{"d_model": 256, "norm_place": "pre", "parallel_block": false, "init": "uniform", "optimizer": "adamw", "beta1": 0.9, "grad_clip": 0.5, "final_lr_fraction": 0.1, "train_tokens": 521600000}
MLP neurons of a small language model. Each row is named by its layer, matrix (down: output weights) and neuron, and shows model dimensions 128-255. Each number is 128 + 24 x the weight over its row's rms, rounded and kept within 0 to 255. A neuron's up and down rows have the sign that makes its largest values positive.
A block is one neuron, or neurons of one layer that tend to fire together. After each block is what it responds to, as a language model described it from the Wikipedia text at the highest values.

L4.down22 [159 169 125 120  82 143 109 151 140 136  87  76 107 110 151 126 108 105  87 108 129 152 130 147 174 157 144  88 125 118  94 179 167 159 137 159 100 135 135 130 118  79 136 154 141 169 143 139 135 118  91 115 117 116 118 132 142 106 132 126 115 109 110 105 152 172 169 129 128 100  94 107 116 166 147 136 178 148 143 110 142 150 115 139 155 166 162 144 108 139 111 135 143 152 163 106 127 153 124 116 115 120 140 106 158 143 164  96 171 106 147 124 129  96 142 106 109 103 159 118  96 145 106 170 165 126 125 101]
L4.down340 [144 137 121 114  71  97 114 104 134 116 105 136 152  58 137 132 141 135  96 121 115 122 125 115 145 108 130 129 153 136  84 121 120 144 139  84 104 104 146 115  98 126 111  86 131 121  83 115 164 138 152 147 126 127 162 152 125 112  99  90 132 103 119 159 143 179 180 130 109 141  85 109 118 107 125 176  81 142 100 113 145 102 116 116 134 121 109 143 130 124 199 131 156 176 141 123 167 140  82 130 117 168 123 119 131 144 171 158 182 126 138  88 114 143 111 121 143 100 149  84 138 133 105 119  99 120  91 117]
Mid-word fragments, esp. "rit". Middle pieces of split words, most strongly rit in writer, writing and written, plus middle digits of years (2008, 1997) and K/Z name starts like Kilmarnock.

L5.down85 [143 121 122 120  77  95 137 156 122 130 109 143 120 130 184 135 173 194 151 122 125 105 139  91 165 117 120 147 113 129 137 139 132 100 143 144 109 149 131  98 151 168 135 131 122 122 178 110 116 128 134 132 152 125 166 143 111 111 133 161 124 142  99 124 173 165  93 154 109 152 126 120 160 144 121 119 141 136 119 180 129  69 119 129 132 187 148 113 168  93 138  90 148 102 121 139 112 115 135  94 127 122 118 139 110  64 127  81 149 112 154 138 150 138 178 100 130 136  96 161 130 149 115 119 147 129 153 114]
L5.down182 [101 130 116 119  99 136 150 130 169 119 139 138 110 124  86 116 133 105 138 137 120 105 131  90 184 153 120 113 105 123 139 120 127 126 171 127 139 108 136 106 128 145 140 111 143 136 131 105 128 116 148 174 114 119 130 126 134 137 138 146  84  90 128 191 168 121 245 155 140 108 175 156 132 100 158 128 139 117 146 105 106 112 139 168 129 114 111 121 116 147 112 138 102 160 160 129 186 110 105 104 116 130 141  94 165 108 159 133 117 113 148  93 113 118 134  93 153 172 112  95 182 133 122 121 129 165 116 102]
L5.down377 [137 128 134 150 144 146 123 147 138 150 106  57 109 113 119 106 119 120 134 119 161  89 115  81 109 118 139 103 142 135 138  86 123 127 140 143 127 141 156 100 101 119 122  88 127  87 122 155 120 134 112 133 164 182 143 125 176 148 151 115 116 140 109 158 133  96 145 119  89 126 128 147 157 112  90 118  91 103 156 118 134 122 117 136 127  86 147 155  86  97 107 153 146 157 133 103 143 131 131 115 153 115 124  70 134  73  90 116 139  96 159 141 127 132 163 130 117 119 143 127 137 114 119 118 155 141 107  92]
L5.down384 [143 128 168 172 102 134 161 106  95 133 119 137 115 112 132  92 128 118 112 109 140 156 107 158 127 127 105 132 133 121 110  98 170 124 165 148 146 118  92 114 160 138 123 126 132 105  99 105 116 128 116 132 156 149 123 152 143 133 139 131 126  93  61 218 145 144 232 119 160 127  84 163 119 164 128 135 133 117 126 121 115 133 131 109 128 144 126 153 108 105 104 106 131 120 158 117 145 151 139 125 132 119 155 139 113 143 113 120 137 130 130  78 200  82 135 155 156  99 112 105 123 148 163 142 141 107 118 106]
L5.down482 [ 93 121 122 152 120 101 138 106 135 161 125 123  88 110  91 118 158 135 121 103 139 112 108 119 156 131 103 120 133  79 101 108 164 154  90 124 128 146 103 139 121 120 109 101 154 126 102 119  96  85 118 109 185  99 135 107 143 106  98 119 122 191 119 145 119 142 146 124 129 131 129 134 129 138 108 182 161 154  99 140  89 123 147 127  80 171 145 154 106 105 102 149 102 143  89 167 160  83 141 106 123 117 135 162 142 145 126  98  85 139 114  93 134  61 130 165 143  98 123 140 150 102  96 153 112 138 132 141]
L5.down556 [143 116 159 164 128 130 156 125  90 100 117  88 132 145 125 135 119 124 126 141 101 148 165 121 135 120 118  85 150 142 168  98 105 135 124 143 113 140 126 136 134 128 158 129 128 156 128 116 144 156 117 100 105 119 167 105 140 155 121 141 149 115 163 118 123  65 157 121 106  85 153 191 157 129 117 153 151 158 113 146 138 114 129 117 127  94 136 129 111 188 132 106 109 107 119 100 122 122 108 104  90 103 151 142 157 123 112 149 122 103 112 107 116  98 136  98 108 158 142 154 138 100 133 142  99 118 167 111]
L5.down624 [121 113 119 135 147 142 159 130  89 145 164  96 155 110 120 103 109 145 182  79 146  90 117 129 145  96 152 139 142 133 119 142 119 117 175 127 127 164 107 132  87 121 168 133 140 144 127 159 144 101  99 117 125 111 161 151 141 211 122  60 136 128 127 112 107 153 138 170 131  95 108 125 127 109 127  95 102 140 133 122 128 144 122 144 106 127 121  94  80 126 138  95 114  88 124 149  85 154 143 145 149 120 149 155 137 148 103 180 151 165 103 122 118 144 127 176 139  96 118 128 123 157 173 145 132  99 164 128]
L5.down660 [142 112 119 141 141 132 113 118 130 134 121 108 150 123 107 127 186 140 150 104 137 124 131  86 147 145 118 113  80 156 172 117  85 111 147 145 147 138 116 132 166 152 148 127 106 106 135 109 168 120 106 137 182 151 126 148 145 132 146 111 124 171 128 122 133  80 143 102 107 150 129 167 125 132 146 111 165 164  88 119 108 117  99  99 147 126 141 128 126 102 123 143 131 140 130 169  87 140  91 112 154 107 130 129 134 125 129 146 120 129 119 152 141 171 108  98 100 128 163  83 153 103 128 126  97 155 149 124]
Noun-completing suffixes. Final word pieces that complete an abstract noun split across tokens, as in grow-th, constru-ction, protect-ion, found-ation; also opening parentheses after a name or period and dashes in scores like 1–0.

L5.down31 [ 78 133 180 118 154 144 153 151 108 120 113 112  95 111 107 142 138 120 111 109 128 123 107 132 138 138 134 142 156 140 134 103 103 139 130 123 118 150 129 143 144 104 118  85 134 135 130 126  92 142 109 121 147 121 161 155 120 144 179 146 145 134 138 166 161 108  87 169 131 139 118 118 167  91 136 116  74 118 106 120  93 104 126 140 132 112  66 140 105 167 119 137 124 128 139 130 121 163 127 130 148 127 173 101 186 135 116 123  67 169  92 154 119 134 106 131 107 122 111 102 129 101 126 137 107 102 139 117]
L5.down196 [174 129 125 175 138 135 128 133 116  89 133 129  83 146 115 124 119  85 135 127 174 127 127 145 106 129 127 121 133 131  87 148 133 117 139 158 133 140 103 108 121 162  93  87 107 115  94 135 147  95 172 115 175 121  99  79 108 183 112 141 155 141 110 201  81 130 205 137 125 103 126 136 122  88 142 112 138 104 146 136 110 131 134  99 114 112 136 119  88 133 155 129 109 125 116 143 164 159 135 118 110  86 127 125 156 107 124 139 149 158  78  97 138 140  89 149  74 138 100 138 131  97 142 131 120 139 116 145]
L5.down206 [145 123 129 154 165 125 127 139 158  98 145 157 104 118 130 114 138 135 117 115 157 143 151 127 151 106 111 120  88 135 114 164 146  90 128 168 164 143 135 116 100 122 105 120 148 147 107 142 106  89 110 124 131 134 122 122 135 129 171 132 144 139 128 140 125 154 189 219 131 116 146 148 124  91 140 111 125  86 130 103  97 152 102  86 111 157 122 147 107 138 125 145 131 143 141  75 145 132 118  71 148 120 139 160 134 122  88 145 123 103  94 134 159 137  50 122 128 100 116 135 144 134 124 104 133 134 134 117]
L5.down350 [122 108 124  94 113 131  98 117 116 138 144 172 113 137 140 134 131 143 141 109 100  84 126 133 149 105 139 153 141 147 117 153 118 131 117 102 109 158 125 135 140 159 178 139 136 101 152  67  86 156 118 142 130 140 115 149  76 132 142 124 166 112 125 106 125 125 162 147  86 151 138 179 178 116 127 164 129 146 152 111 151  77 146 180 108 134 111 112 129 151 116 128  92 145 135 141 108 138 139  94 118 124 188  75 117 108  99 120 124 126 132  59 145  97 123 101 157 103 131 107 119 139  72 113 154 173 127  94]
L5.down389 [102 119 154 137 146 155 146 133 155 105 158 134 137 101 160 148 105 142 133 155  99 105 118 128 168  86 131 154 152 134 137 152 150 101 137 148 146 141 178 136 126 132 118 167 135 158 141 105 164 115 151 103 126 127 151 137 106 155 132  96 130 148 111  78 135 129 186 166  98 111 107 141 184 110 133 172 112 106 136 139 152 123 142 163 150 122 108 121 114 149  79 134 157 148 112 131 118 133 172 140 150 119 156  96 149 117 110 103 107 120 115 124 128 100 135 141  91 120 133 156  80 171 121 175 154 128 134 103]
L5.down430 [151 153 138 139  91 133 143 156 109 109  88 107 163 166  90 138  78 105 133  87 122  65 155 108  90 154 134 115 144 133 133 159 165 137 148 138 126 145 154 122 133 152 137 122 143 130 106 147 120 103 154 106 128 175 101 121 157  96 123 145 153 148 154 144 123 137 124  68 129 117  92 145 119 123 151 145 136 133 142 116 117 135  84 165 111 128 136 113 133 172 109  94 124 127 109  89  80 108 103 111 144  88 136 157 137 126  87 111  80 126 110 147 123 119 183 101  87 117 156  88 109 124  99 105 122 142  75 132]
L5.down533 [107 151 120 141 141 137 120 138 149 133  92 157 123 114 117 106 103 104 111 147 159 144 121 145 127  78 117 114 116 153 108 146 112 123 131 164 142 152 133 129  93 160 150  98 116  98 124 154 124 141 125 120 159 157 152 104 139 141 164  93 117 116 131 143 127 121 129 141  72 143 159 145 109 152  75 101 139 148 137  94  96 160 140 105 125 142 106 104 115 146 129 160 137 180 141 119 145 167 105 153 144  99 148 126 155 120 126 163 180 138 146  99 141 135 147  92 102 131 121 150 124 111  88 103  78 111 104 125]
L5.down659 [118 162 132 132 117 127 129 100 109 144  91 150  89 102 158 111  94 131  93 111 127 111 149 138 114 132 149 131 134 109 123  70 105  62 119 117 124 127 127 114 133 136 161 155 118 127  96 104 141 147 126 122  96 115 183 160 109 142  95 119 142 132 118 130  85 123 164 181 144 139 120 152  78 134 100 139 126  81 121 150  91 134 131 172 189 117 131 170  76 110 144 169 148 111 131 118 128 152 122  93 108 124 140 142 104 123 139 145 104 120 115 109 149 103 120 103 100 145 151 126 132 146 131  70 125 158 108 118]
Noun-completing word pieces. Final or middle pieces completing nouns for places, roles and ranks, mainly Count in Country/County, also -er (founder, writer), -ident (president), -el (colonel), and === headings.

L4.down18 [143 100 156 164 147 126 114 124 124  99 134 132 122  99 101 148 119 124 151 119 111 149 114 147 101 169 152 153  98 186 123  79 135 128 139 150 169 169 110 145 117 120 143 132 114 113  90 171  78 164 114 161 117 130 139 101 134 156 116  85  93 122 171 132 161 156 190 124 131 118 108 117 102 142 150 162 150 117 122 121 115 155  85 121  86 135 146 119 102 118 113 124 125 113 180 154 154 112 142 178 155 136 133 160 154 123 136 137 132 127 105  97 118 127  59 143 106 110  82 141 128 129 175 178 134 146  93 110]
L4.down72 [ 86 112 113 161 143  95 103 121 136 101 129  89 122 118 171 117 112 105 129 132  93 154  85 158 111 152 147 162 163 183 150 140 141 120 118 158 147 150 107 158 167 114  98 135 108 137 178 119 127 108 137  85 150 142 114 138 125 138 178 146 143 116  81 133 110 145 159  98 138 125 122 157 135 129  86 127 135 148 153  90  73 154 102  93 152 132  93 101 136  82 120 113 139 149 111 156 137 146 132 128 129  90 124 130 126 147 157 164 133 111 153 101 173 133 119 179 132 106 138 109 113 139 104 126 146 137 106 129]
Word-final suffix pieces. Last subword piece that completes a longer word split across tokens, often Latinate suffixes like -ics, -ity, -ation, -ment, as in Mathematics, electricity, Measurement.

L4.down31 [115 102 141 134 197 153 102 113 162 111 138 149  89  85 131 114 143 119 124 113  88 187 127 131 125 151 140 131 137 130 129 119 105 110 151 138 165 121 129 120 139 156 165  82 154  89 115 151  96 117 142 140 182 134 154 110 142 165 134  73 135 112 153 146 138  99 163 146 156 177 140 140 157 107 155 123 116 126 147  94 156 126  87 139  77 148  95 129 124 150 105 154 109 158 126 112 144 162 151 159 144 136 131 153 141 148 110 122 142 118  91 105 125 155 139 147 110 161  88 151 107 156 146 103 143 133 146 110]
L4.down119 [124 120 134 134 114 157 114 116 161  91 127 128 109 113 131 105 125 133  91 149 103 103 162 128 140 109 106  90 107 144 113 110 152 142 103 158 138 129  89 108 178 124 140 129 114 116 104 119 130 103 147 118 143 130 140 114 125  95 116  74 136 101 126 119  95 123 199 127 117 104 124 160 125  98  79 105 135 117 115 101 136 126  90 138 114 104  88 128 153 171 118 207 123 158 131 113 152 139 159 108  95 149 151 103 104 143 109 120 171  96 138 103  98 137 116 174 120 117 128 128 141 150 123 156 157 150 140 127]
Agent-noun word endings. Final suffix pieces completing split role or person nouns, such as -ive in executive, -or in director and governor, -er in publisher and customer.

L7.down59 [111  98 165 153 144 111 101  71 134 156 145 126 101 124 140 117 129 146 118 102  94 136 161 108 115 134 152 133 107 108 146 114 129 171 137 119 118 116 123 126 137 130 147  94 136 143  94  92 164 127 153 134 131 140 100 135 139 130 122 136 128 121 157 121 156 148 145 132 134 122 122 173  98 140 117  81  94 147 119 148 122  98 159 196 124 172 111 109 146 147 142 117  87 106  79  80 122 120 111 106 148 117 137 119  90 121 150 126 139 153 144  98 130 152 137 133 169 129 125 105 133 134 148 129  98  82 124 118]
L7.down525 [157 151 124 102  99 112 122 113 126 110 111 140 101 116 170  94 128 115  98 116 155 150 107  91 163 136 114 106 125 130  87 101 148 130 130 116 138 124 125  69  94 126 138 132 125 157 151 132 129 133 165 176 117 132 153 159 114 132 155  56 136 123 136 138 121 124 207 152  95 166 108 142  76 146 129 122  96  97 128 144 161 129 125 111 137 109 109 161 110 142 120 144 128  84 130 135 158  96 174 100 126 136 155 123 113 149 187 120 141 102 150 157 143 140 136 110 137 134 107 125 122 140 109 113 118 134 159 131]
L7.down539 [144 179 144 111 109 122 132 109 121 138 153 141 125 121 137 119 126 114  95 128  90  91 120 141 118 108 162 139 142 176 101 138 163 165 100 103 116 174 125 116 156  74 134 141 123 155 127 136 103 147 108 108 148  82 129 152 167 140  93 159 148 140 162 133 113 125 165 137 103 129  85  60 100 157  84 141 136 125 169 124 131 146 145 126 126 118 130  90 153 160 155 121 108 113 107 194 113 117 163 144 161 100 152 128 154 162 135 112 136 141 117 119 120 140 120 141 126 137 138 135 119 124  88 124 138 178 160 144]
L7.down639 [135 113 124 122 103 156 160 147 129 112 131 174 108 110 139 143 133 126 140 143 126 146 100  88 140 135 173 184 112 160 136 124 138 128 148 110 113 113 116 155 101 149 145 156 109 129 150 131  99 125  97 119 101 128 168 142 112 109 149 138 114 145 172 172 124 137 175 151  65  93 108 120 164 124 119 137 142 162 143 118 141 104 116 129 145 123 191 159 135 148 116 116 136 145 146 143 142 119  77 146 106 105 104 120 138  91 152 138 135 122 132 125 161 140 143 128 139 119 110  96 113  85 143 148 139 110 131 124]
Compass-direction word endings. Word pieces that finish a word split across tokens, mostly compass adjectives (eas-tern, norther-n, N-orth), also others like contempor-ary, Bl-ack.

L7.down243 [143 117 147 169 151 137 142 125 103 101 117 145 140 132 156 138 139 135  78 119 160 104 116 134  99 112 147 109  90 143 107 146 148  78  97 144 164 116 153 136 153  96 136 115 134  80 125  78 120 108 156 167 109 165 166 105 109  62 131 124 152 141 170 146 129 120 159 140 100 164 138 162  74 111 145  90 128 119 104 125 109 133 106 143  91 153  59 144 147 110 137 142 162 159 148 125 160 131  75 112 156 146 123 150 105 150  89 147 143 150 102 110 151 109 113 102 143 154 149 125  87 112 113  83 115 132 171 119]
L7.down260 [129 105 149 131 119  86 115  91 154  98 152 154 113 130 143 134 150 112 141 170 132  90 122 134 105 132 154 118 105 113  77 131 144 122 147  61 150 124 115  89 119 120 133 110  88 109 108 126 120 113 138 124 107 135 116 121 137 128  94 136 129 137 104 124 130 140 177 208 156 141 134 147 119  78 148 118 132 173 130 113  76 140 130 132  98 110 105 143 149 132  75 175 161 150 115 126 148 135 121 107 121  87 175 140 134 134 101  88 151 165  60 165 145 137 143 155 154 134 154  90 115  93 103  54 114 115 106 107]
L7.down490 [116 138 147  99 139 125 137  98 155 116 127 123  84  92 150 108 128 135  94 126  95 105 136 173 111 110 131  39 141 176 117 118 104 114 133 141 140 120 140 140  85 136 129 125 157 107 126 126 146 146 137 151  91 105 148 113 114 153 111 143 143 134 126 120  89 140 124 165 119 101 154 109 123 117 141  98 129 112 126 124 136 166 126 124 112  98 121  87 111 141 138 124 149 123  95 152 110 153 104 109 131 111 160 158 140 147  95 108 158  91  66 107 150 125 102 133 126 195 132  95 130 159 153 126 151 131  67 151]
L7.down702 [102 139 155 130 131 155 132 167  96 104 101 120 114 114 159 101 124 128 162 128  95 114 124 137 114 149 111 126  99  94 134 151 153 106 176 121 127 103 137 105 141 109 134 146 117 146 137 144 127 141 113 168 120 160 162 119  74 103 131 168 153 115 128 185 125 133 202 156 179 135 104 163 172 130 117 102 143 148 116  92 132 139  96 119 127 130 130 185 168 163 120 120 134 133 149 166 116 120 133 158 124  94 120 161 103 136 155 175  99 135 129  99 128 126  95 143 110 129 129  54 163  84 108 118 154 126 141 174]
Person-role noun endings. Final word piece that completes a noun for a person's role, job or relation, such as govern-or, co-ach, bro-ther, psycholog-ist, often before a name.

L7.down159 [153 113 134 121 158 148 140 141 114  91  95 103 132 167  79 160 138 128 114 132 148 140 107 135 135 138 100 150  80 155 105 147 122 122 196 153 118 151 131 116 125 157 141 127 122 111 137 132 125 151 102 117 138  98  90  74 142 154 156 101 160 132 103 135  99  90 116 156 134 128 143 118 106 105 152  94 164 140 133 122 110  99  98  83 120  93 146 108 143 143 157 128 154  94  78  98 107 129 168 151 143 145 110 153 151 136 184 104 121 123 178 131 175  93 138 141 131 153 127 106 153 133 163 141 140 115 156 148]
L7.down282 [122 128 139 124 137 115 124 144 116 119 128 105 149 134  81 139 122 156 125 160 105 134 164  98  67 119  90  82 103 145 127 129  97 158 142 134 148 150  99  93 130 140  98 124 113 134 130 160  98 130  82 112 139 119  99 146  97 164 158 165  70 135 125 118 148 140 138 129 129 133 136 135 112 146 129 117 105 136 118 113 100 108 140 124 128 110 118 153 135 124 156 112 137 114 140 105  60  75 157 113 128 138 151  98 140 143 164  60 122 139 158 122 119 149 145 157 127 124 118 112 128 143 172 150 137 143 147 144]
L7.down365 [144 174 140 107 127 107 108 150 128 148 173 123 145 115 137 100 139 147  89 140 164 152  99 155 163  77 105 148  49 143 119 163 144 129 170 100 129 120 124  87 136 109 131 136 163 143 121 116 130 142 147 123 111 113 144 121 129 113 107 123 116 123 114 102 132 142 186 111 149 135 101 127 123 110 104 144  80 147 139 111 119 116 150  98 163 102 110 140 131 131 143 130 137 180 134 113 145 117 123 103 126  98 147 126 111 130 149 189 183  99 119 135 172  85 150 118 106 176 166 125 126 115 119 128 125  95 147 136]
L7.down662 [118 158 127 180  96 135 166 153 120 159 115 121 138 143 168 121 147 112 122 118 124 117 125 100  99 126 116 158 112  97 108 111 148 144 184 131 129 147 132 112 115 117 129  99 172 112 114 100  98 163 169 136 145 145 134 167 131 125 118  74 148 159 112 160 144 158 178 131 111 157 121 113 149 124 145 111 102 130 128 161 146 157 116 122 117 102 120 168 154 124 163  77 113 146 124 170 153 146  61 138 179 113  93 147  99  96 136 156 127 114 114 138 121 144 110 152 129 157 122 112 136 152 135 108 126 115 132 135]
Word-final suffix tokens. Final suffix pieces that complete a split adjective or modifier before its noun, e.g. soc-ial, cultur-al, econom-ic, basket-ball, scout-ing.

L5.down123 [138 107  74 135 153 149 119 167 121 144 127  70 129 124 131 151 147 115 164 135  92 108 128 112 136 159 126 125 134 119  97 137 144 137 105  82 157 146 114 132 130 169 111  78 103 111 109 149 118 127 125  99 144 149 139  79 172 141  92 143 130 120 116 150 146 145 157 122 119 151  96 148 131 160 155 114 118  87 146 116 139 120 129 118 124 145 101 144 104  98  80 111 103 162 188 126 143 163 141 113 103 106 144  95 140 172 119 152 138  95 151 119 131 157 154 159  92 143 145 102 133 125 101 125 104 170 130  98]
L5.down211 [116 125 154 160  91 122  50 111 124 156  68 135  89 133 122 140 116 141 142 121 170 151 133 140 152 117  88 135 114 134 143 124 156 158  92 119 114 172 132 141 140 175 168 100 147 154 127  96 147 103 155 134  95 146 133 150 140 126 168 121 129 124  68 161 158  87 142 143 130 147 141 125 152 150 164 111 100 157 105  77 150  99 127 113 146 123 132 125 145 146 104 112  98 150 144 150 162 139 128 105 103  88 129 128 139 109 148 137 129 139  89  88 104 122 147 138  91  88 140 122 147 131 133 172 142 118 145 110]
L5.down242 [122 139 107 132  98 138 108  95 133 118 128 126 112 142 122 127 143 114  97 102 194 110 149 122 160 146 122 145 147 121  61 124  71 115 139 122 110  80 123 128 126 128 138 116 112 110 100 139 159 159 193 145 157 158 115 156 147 177 116 118 155 132 151 142 125 100  91 120 111 152 104  87 105 157 119 153 131 112 141 152 110 130 127 115 152  91 115 113 141 138  98 116 121 111 160 146 126  89 130 118 113 149 151 166 112  81 121 134 131  79  96 118  87 106  63 177 142 109 146 124 141  93  90 167 152 108 154  96]
L5.down295 [140 132 116  93 155 121  95 111 177 115 128 121 142  69  85  81 125 128 100 114 172 115 154 111 135 136 100 114 117 126 132 131 165 157 158 136 122 146 111  89 157 136  88 147 131 118 109 130 144 116 155 150 149  92 120 155 122 127 145 121 150  83  98 135 120 125 110 136 139 136 115 100 100 124 118 136 125 108 175 178 122 147 142 130  86 145 113 151 130 134 114 120 157 122 148  98 136 127 164 163 130  86 101 139 111 136 157 112 115 134 108 122 136 175 126 179 167 156 158 128 130 125 119 103 172 104 146 115]
L5.down437 [134 115  96  98 155  88 110 129 132  98 108 125  56 126  93 155 141 104  98 147 165 125  95 168 175 108 120 136 141 118 133 146 123 123 134 107 135 159  89  92 137 158 107 118 122 196 114 114 127 146 147 148  91 148 107 120 152 124 125 161 108 163 126 109 126 104 121 112 124 164 162 145 110 115 157 138 125 148 124 116 152 127 120 107 157 150 152 105 148 120 166 139 165 129 153 158 122 132 115 143 146 110 120 124 166 105 110 149 128 143 117 120 113 103  86 135 124 127 143 108 110 114 134 167 116  99 134 154]
L5.down603 [120 160 120 101 118 130 124  97 161 121 164 100 165 103 149 127  88 109 179 115 102 107 111  66 146 149 102 143 158 109 170 122 110 122 172 128 129 113 135 133 152 202 131 135  95 128  91  84 161 107 121 160 132 100 117 106 149 156 110 125 151 126 116 117 111 144 157 133 139 116 140 107 130  95 104 155 100 159 101 125 148 142 102  84 134 123 201 112 167 152 120 119 144 171 164 120 156  89 137 135 124 160 133 138 138 127 112 117 112 144 102 139 118  96 114 144 113 109 162 127 123  89 125 190 163 123  99 126]
L5.down604 [189 154 144  72 122 156 123 135 126 133 189 158 136 131 120 135 109  98 143 135 100 146 124 124  86 132 144 134 100  90 122 132  93 137 156 116 115 148 132 109 171 125 131 108 112 110 116  65 178  87  87 129 117  71 120 127 122 165 141 119 125 143 113 112 138  98 123 134 101 118 140 109 109 176 141 122  91  90 116 137 132 126 121 120 115  85 124 104 114 191 111 112 150 131 114 140 162 123 116 144 161 129 142  95 144 168 115  99 103 182 150  98 112 130 140 131  74 143 153 142 113 159 146 150 116 121 139 109]
L5.down682 [121 106 116 139 104 104 117 119 165 136 111 130  83 109 112 134 146 141 123 100 119 104 154 159 125 104 153 102 143 156 103 137 119 114 125 105 145 138  99 115 118  79 148 131 156 122 119  98 158 149 111 157 157  87 135 123 129 173 146  98 128 113 123 110 161 141 155 119 117 158 106 142  96 153 103 142  72 121 150 130 111  90 149 104 129  82 149 122 133 134 177 116 135 200 134 157 147 142 122 162 121 118 123 152 153 146 122 154 138 128  73 155  93  88  97 127 111 135 145  94 126 130 112 156 102 112  85 125]
Split-off K and compass pieces. Word-initial k/K pieces split from the rest of a word (k-eep, k-ids, K-ing, K-night, k-m) and split-off compass-direction pieces (s-outh, w-est, e-ast, N-orth).